{
  "head_dim": 128,
  "bias": "none",
  "parallel_block": false,
  "beta1": 0.93,
  "warmup_steps": 26,
  "steps": 6865
}
MLP neurons of a small language model. Each row is named by its layer, matrix (gate and up: input weights) and neuron, and shows model dimensions 304-559. Each number is 500 + 25 x the weight over its row's rms, rounded and kept within 0 to 999. Numbers have three digits each. A neuron's up and down rows have the sign that makes its largest values positive.
After each neuron's rows, "fires in" lists the words (lower case) most often at its 100 highest values on Wikipedia text that the model never trained on. A number after a token or word is its count.

L4.gate2510:473482503466461521465547467500516449485515511469513518476507451477500480487503497494495487524469521491485536448533481499525477452518519507513517529485481529515457441524519497540519501496482480499499481457523481492530487568499518511483502526525507530483526506508496508527515516449498521478524486475506527512503516516540479500494476562548526496537492501532470526464520487521530493480511510561497494490516525498498489516526495494455444508513501517470480544525478532529477500474473475516512503493503502505469547485490555524512533436503522526493459495501545498482489521511516513556499475484483480509470526519469460521531488547468435522504494489456478467490485507511504575541494497479512450489526532473477510499480455536512497493493518505499517463514489485488494493511532504
L4.up2510:464475536518470517456526485512520470503511505470507482456521482482507545491504491488522526503443490478518493492497498467531543521490525561507563508466489500507516494484496510519543484500447484486463476484503508520518527507471514497528492518524493531514519508518490440529579512467496479500517492481430568487488494533502540443486525524526531475515532518516496531490495474486523519504519479464487513547467512513524545507498507474515466506514529500488533511518499529501490484507483489499508467480504543503470497505492523509520533463482522469467471452503491508470508496500505483543477482509497506478486497455517489503475525508508496512523485524484501533549512479505513532513507505490463478453504456500503521479498491520507541475510518493537536498497488520481493489514505479
fires in: "while" 24, "after" 13, "although" 5, "scattering" 5, "since" 4

L4.gate1737:461490503539510430493482482504504502488520497476512499491515471473504496471525499533510500518502538465472511485472522493570536542473477493519544478500505497475537484502520518475509513524499526443440482535517464466510471484506516497510489484518515490499530515489453494525435493504467495500501484509485497501519524511505499490474495467504505536515457479483497470503445527499483500536504529480473496598523521505498501482516486473505522511503471519505482505464541498511452500481529440516486492485517488501524529526513516500549509478480503492496468523513459494547520483596492525505526478476511493549475521461518502490469469489519518494515500497498533496464514525493560495504465490466478498493509471523489473498482506514507484507538480521539524489513504531529498499487519507
L4.up1737:471492480536499498480523463497478451473516525471523485566503465486500514527517490520489514541508500485485510463493498490514519493498487483512492516507522518551488512475496503488501547487511510514490522504506530493508476536487500518492455544464523519523483489578492488547533514460491549495534485501439541481500473501489504545472488483570486542468486490505487499526493498494491508510443504506517500509540496455513545491476523472513502519524503498518464506479513513494533531451489526487481500479499479497543518553512516501498446436493514476497460499523461476516514504538528512494505515488497495466540510519506536468472476509493517488506508556478460516496471513519539420481487515516484521495486504471454479523497496478505469483505482548474512541471498461477498499485490470
fires in: "of" 19, "season" 13, "nacionalista" 12, "year" 7, "team" 7

L4.gate448:557481537541551503511495514481479510518475510504510506535450474470482463513493490518487459507489505458482524547482525506494493462469514512508444503537503487537535466534461523514488529488471518488477510503504494490497545514470519521492487493511516486500539527492465484499509517517518483507509497443494523510459497505491447505498499487475487534555531536534565473514492466528497502506507490497512490500496484489472474522475439525479505533510503476491520481493530510470497492474524498482457506507499457521478487484522505488545513519488492470438535475506474487548514572539507477504484525482480519452475533525513487540517504470500479496532467448475454533481506515483472500498526494539513468534542488492493469493519512538447494517529519499424507462495519507519498528509530488
L4.up448:478494497511455456477465488489575482503511482495523489479497496480514505449456511539529505514507535532526499512525504552464476517504484474491523558509516501503510480472507520489483452519503490517470521491501523503487481545543481536528485508493514491538519478543520521536442529531480453521515527511480497517492489493479502463506500514507504525548475513502455509523519476506530517493488478472501516492475456536512481487492492500542493512485515487472520542520494503500499488510514551526487474488503482496496455462486518473528535521514515497486533508546540518540502533513524496534464510504487480488498545532496517536490498524475447518498502496474500500492516514455471481500495506472485487498518497510496460467490484502529551491476520487481503522516476504479511512484544516
fires in: "new" 42, "original" 11, "prussian" 5, "old" 4, "used" 4

L4.gate2030:501532525460467489459508507507515526526445507473496492512484504500475517475487479562520478506507496524540563516451484511425508498519496529492510492461503486522513499469482492502488493496474524507492478496517527477544495497505484492493501496511466497467544555512488499460513501520518580520512528499515502484482482470538553479506456484525495491505494516492464551506505495533570507520482518452518525513518500483523513566498547476464504467506506502477467465505512508447532504492521506492518537493489475467472491521543516502542502517496544493539500495479514503501506474492503483510504519486499478442484564517508521491508472529473497499544530484500498460496477498479504490508493524520507497477490488475510490478464465524506497521498444465464504511532485469520522500501500513
L4.up2030:506516492527508503525497470557529483491503487568487524497484511461500514499510463499487535544511444501501499489498522458456522490500501509490505531540483465506480494497485538535492500473470516473481469529513521487492529435534456482510484472491437458461522543545526514489543466462449500492523517509489521487516515459523483490498512496547497480482508488500502519494485507481459485527494527498510508505473536517505514516529503518563523470507490462489568508545501512472467493505489534470493487527493473506479495517535441470480531484491507480503494515490470472516476468496499487426473446428507480505517505509516488500500491527451493542481562542545515512483476511503523465540497513451507480473521512517509527471490505531502470501509523511498472526519493501462451522475480520
fires in: "was" 36, "as" 14, "worked" 6, "became" 6, "played" 5

L4.gate714:439492487494516501537453506494483473497463516539502485489486546512507468478531489534519497475473504475503463506535512461522499518506482476503523471488457504494483499492541511530480475523514581485496512480508574542497507523450477482483485486463536501557516501480480517508529506539488485435500539495541508479495470509487469502531469507508528511454483550511498476515515487563487489481429527529488518490503508451490461550506454453550524516489461512503525461503491486499539521482499486469508512473459507500512494572535506479536483539564501494484520478503524445510527477517525492556518545462507514477488517486501501534518511524502528461476498489523475448549500538475478508553480504498530501522483505483510510448539489514535536514496445534476508428510517498452520501467481474
L4.up714:501530512497506474525510517519500492551458502520466522522481515491504476465502523472500531454445488505463493511512521510490509516505507552481510481532529498522539526537498515493494489493467538521462500496485520496516508506497490495452490530493517464525532506446485513523487520503520458448509491516547532478510496466509478526536487526477495518517531532537494467541469528522488435500490525511482478488513501481514489521509475481544535474505502501501505489480452498522499497453515525511475524455485498504537469507486487481456533493522523566440523512479512499495485468520508494513545468489502504530491497502515454520538508519504518473490513497516455474467491514498537486464483492457570524500511456503523468495530461500516501487443517531511513495499505530501556542455500490
fires in: "was" 21, "found" 14, "were" 9, "are" 6, "started" 5, "had" 5

L4.gate905:468531477514510503505510517525470492534457479482502524488510438479496483514508510498480499462511468525495508537482519485551496488498507491500526554489471520538503521485521497469478472540502522539476459535448454501518523488468500525507538525500471556472470494512521501548532492495486567513535508496485507496504481519528487474508528491513466532496494528507518440530510496470455541523486501553541513502484529517456513520474489481523504511539469519511513506486501494527507516494500485511499538494543527529549480488507521477510489499509505530497523558481501530481539516486519473507551489487491509502556468475491460522537494480484454479499500517480475474535519506509518516506523502502493508523488483489530484475456519495531513474531477484441472492493525505506521532513492497
L4.up905:485511496494498458479502484532487513512482495560449495482479507479473472523489454514532467512483457485534462474460490489484474486503484492490476524485514467496483489517445541513532501479543467545478525505470556476453481513506501494517481514492499481455452476524504489512504470545529525510475462507565491508488502495480517503467504496473454497472483547466504524517535512478517499471514510476482488496486496484495515478452495527532484488521531515505464509523513470480503508511504473465506519466499458522542482532506535448476472499505507475481473464489512475514479510528476496487520493509512508505518502487472542489449493518522508542589463531492523464521459461438511514521502453541477495453450535534529479481472498522516525501476466483491488468523496483496488480488459540
fires in: "the" 57, "music" 5, "cast" 5, "laxmikant" 4, "summer" 4

L4.gate4094:497507479523505479476482477504512452474482516458507512507471483533468488537505504485509553467535470474476516538476530535479488500493518472488532502485504537538518485536472509493519476502492500522505526486522446475491489508516489500533516508508520459512527524519482514449511530496516541543503499494466466519519570495513501554498514496481495504515467506478477480484488504498528484493516539504507483515506485474536510496497485508499511499526493520505543458507512529508496502552535519476522571448472479456485430478530525476477482478499488537470488523507482517525498456492512504499445494499478515475560487490534428506474456515516490521491496528536468555498492482500492482497495495555488522482533486506517473491510521509504525499476471492487503509473497505523520529531522515
L4.up4094:484528505481502522495480512507518507496475553496527549559496496483524501553520454480515482492505500513497539482515510465510506498476482485485474521504478461470537477458486479509476470481478482533513474482491505483517522521494511530517480491507496456508510478529483480493539495496509529534496464498487509489538536472465527481492536519540534486537516503471505486509488513503491500523545495515519498503484480513457516498420500511538525505488425490547483490554524513527487490504516538476536490481451501497461497505517543496501531455525536501540528492478505504505495494533519484468496506512509521513476495544536488542503460441504472525496539531531502521510458529469520499462523530517474513469521517510504486502517540452496514530480515484462501508542539498495438471506519486
fires in: "a" 61, "an" 9, "to" 5, "acquisition" 4, "went" 4

L4.gate3877:467469483523492524458504495483517483482512505451510529547533428534463508517493449510490500469489483537504475483558484508523494527519561479517474442465486466470492497517492513479508525525461520515462484492481504475466490542424519473497518532510519526510504514481485494475518517480492495498495532501441474513493521567521502507442506493498485490501547465490529519465499481490483485519508487469481510507509497489492494502515505534443539511529501536490485474521462496503482519504532477542478508493479527518506497502481511509511491560463515495503472522505555509497516524488501533442501488468519514519505494520479503523469504486463483543509507543472502548500507508512509453536415480504525507520493500529499484477492553521492495517471477499515550507552543512510477492485519488
L4.up3877:466495516529484531496482489499495527521471550499474546528524413525453492480476489522490485494484503486496521498527489508528469533507533474537492489508521472481470467534515516505549516524506457533482499513489480520491485512460516494487496540522487534506488504482504466487465483493506458481503507504506514501476514540532511494493497511476512517501528496461509473506524467497527531521508473447480523544516481496538507515484515528445529514564516489467448493502449478493506485498484455552486521470475510469510492508489488548505502534476471513508469546478549530487521506510519540472503513494525527520467493510461496532495506504523459522529482490452507509501500520519548491540488491507507491491496509518515450496511527513481480507500481438531510478514501559505459484479508481
fires in: "when" 29, "while" 7, "time" 7, "as" 7, "before" 5, "after" 4

L4.gate1201:550515490552523546518463511475511504486500463521532476467492491538494473500485510484487523450531503503471468415488529546504481522520488510517515486542494515477473466473481530465505519543447540525514477506507533497502512436491462493506496489498477493497535499513452512486487520509491484500519474535508539526532524535461487492498495521480510483474538500483497493509515502520470493477515491485485471492515477476535473531559491499474459461531505504486468475525506524499531502483508471529517519471511483518501465494483523511520487510520540537444480526495524469517493499510495515529511532550469490514505493496492519520485547470505534504482467500502470513508519494492557528539494506518489480497489543501514486500484474505489487471501441495489531466498503505536500471479480539
L4.up1201:523466503501480517490499507495506489485484446508514497493522518542480497563496504524502509466513515490515483488483500505490514547484478515513466449524515457470485523526486505474512484543464517488542480550474544515487503481496527501484507473465501504514502479553474531507471506503524494448485481501535482485527509537491481498528453503465486494441500499496496519485488509519528498490480445476495496500484480502533472494535526483524461516477524503489504498494466529496504474500507458500503495485519499491531508515491505502537465525516504488478506507506501467499542508473530501536526497487480517517492468516505481514513470539494514500536449523503474518454528489488504522488482502481482484529501514489540491463526445513513470504511495499504533513487517440491526496485501495
fires in: "not" 25, "to" 17, "t" 16, "can" 10, "cannot" 4

L4.gate3689:506524476494431501508505511518514517574489506459482503509471491520486506520524547517506523504524504485508531479553536500509468480508528453484540471476444496498468541450535528489512494516504544460496478516522522505474483463458511465479461536505471476585496499460436534469486470512476520492458484479487531491514486494482485500497483557498525519520499515497505475513516526454500542505481475528541501519472450527481509456505521517510480494514512508495487491571441546467482507555520515504487498527492510491498465498465470438482517527534488488505540493528504519479487493493508522498536483510517512504540474520518481493456489512516542531497503501479511517541514508513507516505505477519499503495554500456486456495471491490498500483532519557517496493458466474503457469484486492
L4.up3689:534500474484499519502489475514527491499506502537535460554473521462526485520446490476486514511497457492488517532497512471517534488470484512505472491513497486527473498534514510506518488532478444492493530487468482464519542541512474521538511484510474518502456502500531525496502500509486472512520469478496536515518516496537517541507539492518535427497502502494469496498483470483480490501508547492522449474428508496484493504543529430493439465458503489484490515515487526465475502506494486502495487490464451517504489499482479505498492527510515487520488550509481439509507516489488513467478534465543533498534490536534522502459510510546508499518489507524480462499495459553479495490478491494509487486479471433486449457516513485501459477478513526552506519512504440523514532490478501
fires in: "could" 26, "can" 25, "to" 5, "should" 5, "cannot" 4

L4.gate3950:471491490500520483501515520480518496541521505471489523530511459513456522524503521497546498465481462520510458525528506490509545495480487489439433470536505506507509472491530493519524534519441465470525506527515493455474487520482525489490526535523485507484480508540489461470533481487513476490476527480472512490506492498549500502499476511491443500514584476525513501487505497509498497466539484512496488479486492513505511515468465512504501526498451538476482491492506477539517473519491481484486489549492488508473503555519507480505489515522526530486512537471521444539523473504470495505473488531497469503463520507481520501424471491472475501481472521491502533491546477495486492471516486508569507515489508513481503525469517503485495500476434495511477533502505446479467483473495527
L4.up3950:473510482500498512469483508499498450521530517505495521509503494502543494505516489476486510492493481545529495510506494519473498482497490531479477481456511541473472546510457510522501511496472477489473479474501495479519484523460465481488498493505507514469530506514500498523468473497449500490540461475501493495521481479483525453500497542511452430461546501517496455495428569498515484497497481498500511529478487494498482491494503504482507497516501522501539521499543523493493510512494479541503476483485515500492487504491435471475512469457538501475490520548498539496500488518499461486515548484500536487462539508529507492498492448517477476454506482508538472529495497486513523459504499540499495454492479503486531505529544491507488505533524510500501512495469547496491533532436541
fires in: "that" 44, "the" 22

L4.gate3821:480493462515539499532498498517509511478536514491529495506555502475540452468547534490487540466509504478515464493485461482463477473478506502452485505529464527488471501462483437492487528534464519492435487548488550512492513527494482445493489500515531545528465488534471464512499484524485488503484505454496496515511499467499503485450535531526481550499463511522461481537511501516490519466507480490513471492482549531495503527501454501515474542495510484489518523532531488484515511492525522510511495532440509445499481513502498503504508522528503503556485476488494450468531549475478501451480517509489511517508491478493505543495507486529487536472508483518509494503497502527495508494497470458484508500491510501492473510500533495552485508463511503496462517510487519457485477509511499
L4.up3821:514504508537518476533512503504534530535540488470464484560515521502504502530515525475506509518526513488500491514465468498502534482460480514500521485494461526484494469502514459479558566512496490469492490514493516493504476487503529496582509500498513504497444481513532459473563482496502489545547526490506551542464511478551448494476527480496474487471487485522512465490498518518517495474448508498450466491513554494502560525488508514486458522509586505518483485482509528471514464491526513515490459502491483463534497496521487471523517515516474486572489509481488461492541515497464474511512513527509516501487488480496537495526461513494488502488508478467506472477528511517479522502493452578498474470482485521554519526484511511508444467519506472506534548508517499512483507512481475
fires in: "she" 25, "team" 19, "old" 6, "sheet" 4

L4.gate1798:485460506500509504497534518476510500516475498490460519527517509492573472532492481482514520499489513520445480516523508499426496507525470483543507509541471536559534497477539497526510512524471489502458488520482517505460479489506505456538503481490480488523501512477457478489519483489493465482527516504507532494482563506535519494524492490426532500493534475427486537513489477487516498531537537494473483530536491480458495471505477482487507477493530493452537497516485511485513549519467519467521474461473474524465508521455489492512525524537491482542446517482565490519492489517522487515492515466473492510491528503467538497469486543494524470511475494538514468520488510523494475491472499467497500477491519531523468496508529500533544471475506496458492502516496517472503500515504503
L4.up1798:511486482486546518527506482462506493520476439488493504501525507519534497499481509478444540477513525502463485506516517522480501492540482499503528520491489499507513475478480540505480513492495483484464503477471513535499516521532531504480505519478534479507533480535476503483479486504449488490510515480490545523534490490501512542535542495468467505496488467494512528507540498522510495522472531511485492509443508491501497506474489489523517488486510510476527476495487481533496500511472491495519523490507541542472522501490472498547512506552523460525496471469493501486506483464488525486527487473494491501527522483448465469519485509502497528504490517550510556506474512485515489540508494477520537520498599496502519486547539521553500483507485432480478506472532534524494519486470504
fires in: "was" 22, "is" 12, "as" 8, "be" 4, "to" 4

L4.gate1599:489484512481500442518443491511481510491496529472481469471513505537486549481537513516510505504536498496538543514485505443507505540514528500542470500534458527487481523509488457507544488488493499471465475475505465474501505502497505509491499519497518488545490535464524521509472490482539518571511498447504505459537473503535518509476503516500474497492475559517466495514558471502499542497526506503433504503484491530499449486501475531537500481484486465504570542524486525536510480484486502514511468509516509500502535495516509460484509530524460494466491456543508511524475507518499525521467509475476508452504483485518525495465486494524486493527475477497484538445485520538507467499465508476474479549518481498510533508482492468465530525516516516500492508545489453506485463531489520
L4.up1599:512495492452492458524522534463478437518500474466500488510551474482483498467477547525476519498468513495472487494512488479534525518434502480519445509514486473471454503537506520501499475517490536520528495480516499443502499504503465523532469516503509531516503493482501465476477546521482503516534494483468494531495482512475495497449484514514515486557492518514442477484484550546487494488468439522493499528484514479475508509518478477516477497502509483529550494496480507525510512511474510519486521532478518535516521491495463527484461493446504484554492471497510531531514524502523484474492477520539505468468538499527474505495494499492506507504541474481503521505481508539494506508500495487510468471464505521463508477507530484511491513449466491457472579516502517445528515511569470
fires in: "new" 29, "old" 10, "newly" 7, "well" 4

L4.gate1670:548463508496520532480515556496503512482479492530504505494504494494467497545522488520486533537481480503507502488494516511478500498502497504494485481514517523470520520502492493416508495511496508455483515466507501507493485495509505510529507513477517528491504528455513512517501504524517516441527522419532497461462495461505503500507501493463462502491496505518472522569463510488454482501469500491528499513506495457501479501512430490518495495449504537487523493495524514532493547488528487517476498440503482493497476530504475528515521419514480526514488525513494483502492498508525473526496543491544501500455504541482468520505589509531509505519464540491496559559512486517513537505497479481499489531517520494570483442503509527558452544520514507522486472457478503491505486486443509
L4.up1670:477483507497532514461476495466530515530484455503514474456535501521540483482504521486493471501514507519465481511508553519544495543469502480508505531502518489457505490531501520480484512519513481479510527538525510540507526488518510520498485545456522503526496502519431523478533472520489469493487510481532468434543474488493490516493480480494481508496502515506523492459497455486561485531479502509525482531486497499474562481473496518508481521525519456551567469531469506480484462513490511500480514481476486476494513513498494529496503457473475516498537485503522466510540496522554548489488492499476567484522512516500470500510497493500452481494493442497525488477553508511512540506511539450562551480522490513525530531492510554536512497497486497513512525516500489514504499481494481
fires in: "are" 29, "were" 27, "being" 7, "had" 7, "appointed" 5

L4.gate1260:516493448528472477468538504508496497503488555492533508519513499534516509518489486493512519471492520452476491513505500505484493510526532532478511495462497540509496504516529525497485501521508491520474510497532503528520493501490471457455489457458499478487527467512453509465507552525462514489501510480455490516526504496518510516490517489504475528499471504525470499489507500515476521469532477506474504467448454514484491561521456526498491503507500517480473515497533478499502495489474491502475557492519458543543478456511484488476512495476564502479470485489498494546474517517471509518499531495517477509481500513530512501480488488485501498520456481536466519515461529503547489497539503530542435469481475537525537491511528478493505528487453510484505517492477511487502445506471529
L4.up1260:496476519484548495461509482478540506489485503501472521494501503479478480529486513485552493515496483494507482514501524497520491518475529449492503507460503530473507509501527464517492485462483483502521491511523482499491548486497502557509461496572474530470490564486474497473528529546497524443500477490528480505537456497496457508492521532498519513505528506498525459517457465512471520499476517517506485529523478494470500543454494455531504520520480452506468499435493598563534473517527478451484486540520507537453483491513478462459524511510549486511478520511509516497503532504488530485533527490492499495450512525503482485463515517456496460469466493555482505480540493485525537546526511522494445505558471549483517570529474478480529449503534489508509491553509466508504529472527486
fires in: "the" 76, "06" 6

L4.gate2892:504556522502513451499504491495491501511504531483496465486479468474511478509483469515514534424490540505489451525499474514478477497496516511486496473485519446521505518506537493497502503502496477489497485537465477517499520504516483493523527523500486499516564489498453473475508545529525506498508445508493503493493512482462494507479468479523530494506476536472539510438509517510555502494505508478472493507467474472510471518507505559475465541552468503515512526489500552468491526478536479540517511475517478493508526463494506479463510522516493533533532489454469464571539503471503541514472493490537530499470453506509518513522493475484492467514515489514482488510526504511506470508452565465535507466465525522524467466459471524513491499535479482477464491479510490527506526519490486
L4.up2892:528522490526515477468518500478535511488523459503483476489492539516540461483516470510532510570514498474506498542491515483478508534520486473513509478512485540499497443513519471462481520519494480497516566506532504492512521495482473478493501515480514506526492463518489483489511520455495495483508488475496461504484517489472529482474469500507500524482508452478535475509543507504458516540516484552509533524468534530493503550502509495454457506489498464443491511505522508488540499499505477513551471482516509489527441478526527495529482464491518431457480531504483498512478509516454508506489516523503488515546500460496484539496522492494528491486525505503527500488495515499527501523433502492509555459456474447553467479490515508538482503503570472507517504507534498495523492522550494
fires in: "team" 34, "family" 24, "teams" 14

L4.gate492:491500519532507477494534476517541519497498527553523492477508496533491521485439506471508508480506531507483510461505532500543509475508504503488506533529506523486495492511491482541481512483487478524490506445497474499473507506520525497484452504508510494471515493478464479529512499480481504502527478492518444509476479490478456496460536497470498519499511506474465514517472515500529488507465498486545487466500505508454484488549527472517470504485507510547502517495506500511460505516480550525504504506532493516451536496530545520495487467508453493498538516497501542485485502566509485523486508446465533503487515517479482488515526503475489581500501497457483465489517477522481482496486502507499481528496446507466518526505404497499499480488495513487494514486457459463473455520505579
L4.up492:482477504534529486487539462498492534502481494504498511519503488520515463477471498478514524514484454458497462485495541486489524516501483482563505502515542521453519482492516535515503504500456502490512482432505498480491522505501478535460429490526536473482506503533467486500494491512517504455510482456474452524524509521500487512517508503447534508520494465522459524533498511527478464468430493481434507473536540489403482492504501516502473490546526494523529505450494523463495502492495528489499511502487463527494489494568519474497463482516501512466545519475497515477502494512493539493516488498511511499543487513484502483534534474486517510521539467472498429474513525523468513470488526479555451518485446516489471494487459496500545497520518508550518471510510485493498536536556514
fires in: "new" 39, "great" 11, "long" 4

L4.gate3717:493490520500497489560492504455509524512492497504489500509528489493485485514527490545526513557466528519486517563443520522504494513487524492505484476470518497498454544493501476503507503468502489502486468497488472484523473490493495481458471508479500497517529482484471491576485515473525502477497541462507526534499508525515508461455501524506513489480492500489497507459492494520519491543534444525452490485474514567486448494550526495550497504465482516515525519517554486548552494479497481471480503522478476511518535484498524503463483497470511496493487491495504533527469521523479519464509517464487508478480562547516459520510528497530495486471507465480494523523567565468525494518460478505504478517540520487498480483541525526486481518519469481464511508482552528508512501498526463
L4.up3717:518498502513474554447502509524507460475555510534484454500527505531455519496441477511507506482471482473531459468534497513490482488537518475487488483473487527473457539470498509455491514502520506499513549472485515516509469457519563472561531473516533523495539516480452508486436499522532523509503470493471504535482487471487451548465480483511497503519497496513487515525477538455523494503465489467518487521520499497536523505528512458511475531475476522484522488537493471561490556488471546518518518520482482503527501531500494544449500468508485527529500500530472495515505503474489522501503467469487510531500442491529476509515507499468529524514490517488500484515541462513485483503500473499496518558495495503492496518527511492545456506470516505471487504513537477504512481538534530
fires in: "an" 80

L4.gate2442:523509494484566481497465520469503515488476491522485478513540466493551501489530546515545496514518508484491503504481494508475430470475498495491415498500491499511479500532473502485518465487528443492510502512503484520472520466503493497501501504476486525511504486460467531524533486505500523516456516481537488514466464537470503504530492528508520545518488521508488497465511525484496455503446479487524519531477519531498553492493522534499508526511486501463544534540499471489523476481471541531528512513502439508508487477507500515476454535542532540486514478477535464452538490519506548484477457530488440504483495506483470469518520492500467512503449511460522485500461521494512496463501472519506529504499503493501484476503484476473511470490491516487478475507546493513507506505469486
L4.up2442:497491483508537519507524484442463517506518473504474465510493459469512473527508489483509514458480499490486477523511508477478518464528511512445482507501474517520521562483466528514515507471496495500505511499492468509540479560497500503519535516515454496501492492520513522493507481523493483508510450460497539524488455509511538472510502497504473499522544509506493538477461492502505511509501510471529502499532549501500524475496549509496526466477517485502481542557511502448494524461525508450535479491470531468496482541529511515516538487497470514516452556493499489476476469506520497483478525474434468532545528533483502553512500527529543451517523526462486478515488541508471532496481504510455494504526486490507518512501479527479504526513471487464469446515472508497494527485536540
fires in: "was" 38, "lost" 6, "lada" 6, "starred" 4

L4.gate2298:485503495478502547515502538526541450505532517520478507500487445533466522497497526487479482497505446507506472517525531471511542495466505508515435470468481540545539522504474469510501454490476493503524497510500516503461480493498479452547471466486491517520519506512569501495497487518494553490540486513486496525444513555529516498480532493451489489484478466512456503489510492465495475469514499507481488524519499490476511479462514437532534503528507499496442483515481520507476503547504515515486514522507495471523505499447467484491510528509509524470491523508487509519503500487500482478544494474503505553494515456515517499508538492505480530521511499475551472478476499506499506451498480451510519528523512509503508574521499478464513503487493484503520538516486529511472524496531470
L4.up2298:524504483542487472495489521481472492478497504516500453504484548520493512484444493519502502543514546544472538510502555493505521518480542512480485527508541518475522500502486472506500511499480471476471557508545498512458487540492532483464503462469543471497487489522533463509519529540509512494514462520503515467505514493466518472534516490541524506481508477516514476456470500507525530420507510527487479477464506482520485506479533501499525482519499486508504471488487503512507482497514489535503518492493548544459478537494444492487491482524472494511533502486491483518485467486508499488542503475518493533575518457496511514511477480484521475527540515482496480499489474543493513488506503488551488466528518485516475490447556525470487493466534520520506525512525529480476460481471530
fires in: "on" 30, "the" 25, "along" 6, "campo" 4, "upon" 4